Weights of a small transformer language model.
Training: a variant of Muon for these matrices, 716M tokens.
MLP neurons of a small language model. Each row is named by its layer, matrix (down: output weights) and neuron, and shows model dimensions 416-511. Each number is 500 + 40 x the weight over its row's rms, rounded and kept within 0 to 999. Numbers have three digits each. A neuron's up and down rows have the sign that makes its largest values positive.
After each neuron's rows, "raises" lists the tokens whose logits its output raises most directly, leaving later layers aside.

L5.down342:468451529525564458419530505485523464452549460485500519452495575484524479553468469505522489479496526453544549524483599553456553530465572471535369491520471563498502477530472510528544532583512507502523488542512486489503436462551507497526573517526422535472498547515571525451510574494486530474
raises: "able", "ables", "ated", "atory", "ation"

L5.down819:494423476530440476548454548523522518576435432459528500466502461433523452471496550468549468498470515545547467448543486514520563454458487489510540441499536564511523571514509528544505386478539577441461530541473512482506514478532475440479518482536555528491537540570533452418527458593471451471
raises: " few", " biggest", " largest", " highest", " number"

L5.down1204:468604503526481454538376481514555531555457470482481446530449397505477494578497461438495512478475456491440544473519465483490454551561452490481470525488473459455518605476527519469541458523457530447462585451559481475512463508530526519483459505551458535513626409546471474446539452573510607469
raises: " image", "left", " view", " portrayed", " drawing"

L5.down246:522506456527501493425440495463517498477529525432512529553537513465556476489478501500613492504468455442488543495504507564472506566488473511535412544479540506508472451488530528497488539535515502566588483515536468507543456516489502515594513502539467473500522540523507523536486545584519500521
raises: "ment", "ants", "able", "ation", "ational"

L5.down411:519501542523582513454459504516479507534542454507563422432535502553565501538519516513531483531471559526514525525553506495490479463407551480526424458538455471573557529463433481500537526486484453574570496542586480539527500464490545425469447514516472482516547580496488488471471547496521455432
raises: "ances", "ants", "ators", "ance", "ents"

L5.down445:523507450463530503515496558446538462404417555463477506437519502497498497511430457529521529488478548481574473542557526495491499448451504444421528511584511523560546475422540521474551488449447487495484496552459473584438522439551537529469481552541491509494483553553495431492492504652510445603
raises: " number", " wide", " range", " few", " many"

L5.down1286:530531440495556576517534555497477492472510553526516521531478495467544477524416486460515487473483519444503492554548587424507473432561516574529443517523499481483440444511527514572567507436489511503521487450484473554514405471509539512439523554439477489505476506515517523534512495454464474480
raises: " years", "ize", "etic", "ized", "izing"

L5.down672:483491439478509511457497544545565529435547562538552597434475456460496485459456575504488466460504445495534462520447477466474383526498516462538544482537453434458490521484425518499437510504534548554467558508546432458489560464475477549597541429476421530551567424479516515531468543502558467493
raises: "hesh", " Bh", " Mohan", " Madh", " Hindi"

L5.down1591:498447533551464519445480529524442468548491482450485478554506465474559494541513565494537391469482434582525469568547486520563454501475495484528479393519510517596551540548439534510534485480468543479584510516560553486466474570484468501479405494449559458496495527420522479555514514484544483493
raises: "ances", "ance", "acts", "ant", "worth"

L5.down1710:496561469509499447488491536507430467499535463519498541434534513502481504538465523498450534479516519445487466481541544459508509556528492509523428512525457516436537412440487520493591543474490501522520444504523503541456500532448501502479438499447512508487508419498525471474573558640543497449
raises: "ifying", "ulating", "ing", "izing", "ize"

L5.down1314:536574460529554510554505539536454516459482478507487505481524544441555504506447522510540485517466529450471532511476499506562493589515504473469485454560555459441528464475552477474556567428526417499517510468512558487486506496467434434551509501365462465506539475556558487394504512522583500487
raises: "ize", "izing", "ising", "ating", "ise"

L5.down1248:548486460542497448492445529493512572530521531620499444471493544495512522493494534550470441457524548503505473494490484480568518454532530514517488405509417541566553473544427558487509482604493480513426549515465436500530494563504531471487521531498439556455440546435497481427477489503502504480
raises: "ening", "ions", "est", "ify", "ens"

L5.down1570:525619558577550573514535502633481488510438490501483481571502477523401455468539479513567475475482510444536491463498520518491558467535491568496560490538516435517445492491452483489451572521428653474500480592471516514514500421462481511521503496481493490541472535516492523480526586490487515464
raises: "==", "===", "By", "The", "====="

L5.down1439:475358491490464449587461474516421447539468507504486446479543549494517500484409561543488484509504484451557447507476530483460541467511497517542419475502494532465559500580516489493467491544472478511384463508508543481478484518536492440561535551487467571494530541537521455533441468520508541436
raises: "ification", "ifiable", "ifying", "ify", "est"

L5.down522:479427503428481456502515511532521476580504510515500443516587509508567568448471514448578546492533485514508461596494522520445394461482561482552469447522518536527489528532479525532556472494499502496523502504542523455520438545451525461508451469489529443487469430450528465534569550403522526534
raises: "ally", "al", "antly", "ious", " charge"

L5.down1340:492445432484465406521505536475493508489502490524532497452502415495479429430581527496492470524479526452497455466553454471510508551468499513468530509470514532481466465471566551522429532446602583505533485466535485484525498529540454500562495471520535539493519498501464515553485471469525559453
raises: " lowest", " highest", " average", "rs", " percent"

L5.down607:487492515469483503512456464548513455492397574505496417394516434431527491485548482503515528475464522449502492469541454462457504565493489485434538497490539418574539597514515535420477505505458440555502509450498510411553506495512478542601402505480497538495488551440541519505530463523516524467
raises: " be", " achieve", " compete", " create", " produce"

L5.down521:457569538472538516577513460501532533576491462445408418615426580501494525417481530459492543490511491422473443516498498517511443547550495494462548443483504393513431471506448497527490495519510515493506493536495549441452531541510416467483438551474458470435561485508435535489476476514540534505
raises: " seconds", " hours", " minute", " minutes", " weeks"

L5.down1039:440433447501538511518544493519523434537438523488470519558475478436532518467500490477541479499482464489449477505465462511534536504528501487476478441530468580464409471476484535531544474553479478556556523504463552457527471509530507541509509479502443465495539490469470491524433578464538550533
raises: " charge", " fact", " attendance", "al", " turn"

L5.down1609:536481451477466476490506462555528504502541426483525565403565520485566459493422490440465521443493498493471463429488449503492563496539520469481576495520467470479543468530454494535503526527527408443417513474496587596490549519478532491487480499511511469443401494446499406392494511471516515522
raises: " heritage", " parents", " background", " family", " father"

L5.down981:554466501445513518486533537524494536516484504586575432522458513403475401511499464500517514547515520526546480484539471494501488478451482537425454505450550477514453486486522502455516485479469541500461488584426518456495479468519497490492514465436524493530532505512490407477467524524546516485
raises: " others", " many", " few", " other", " parts"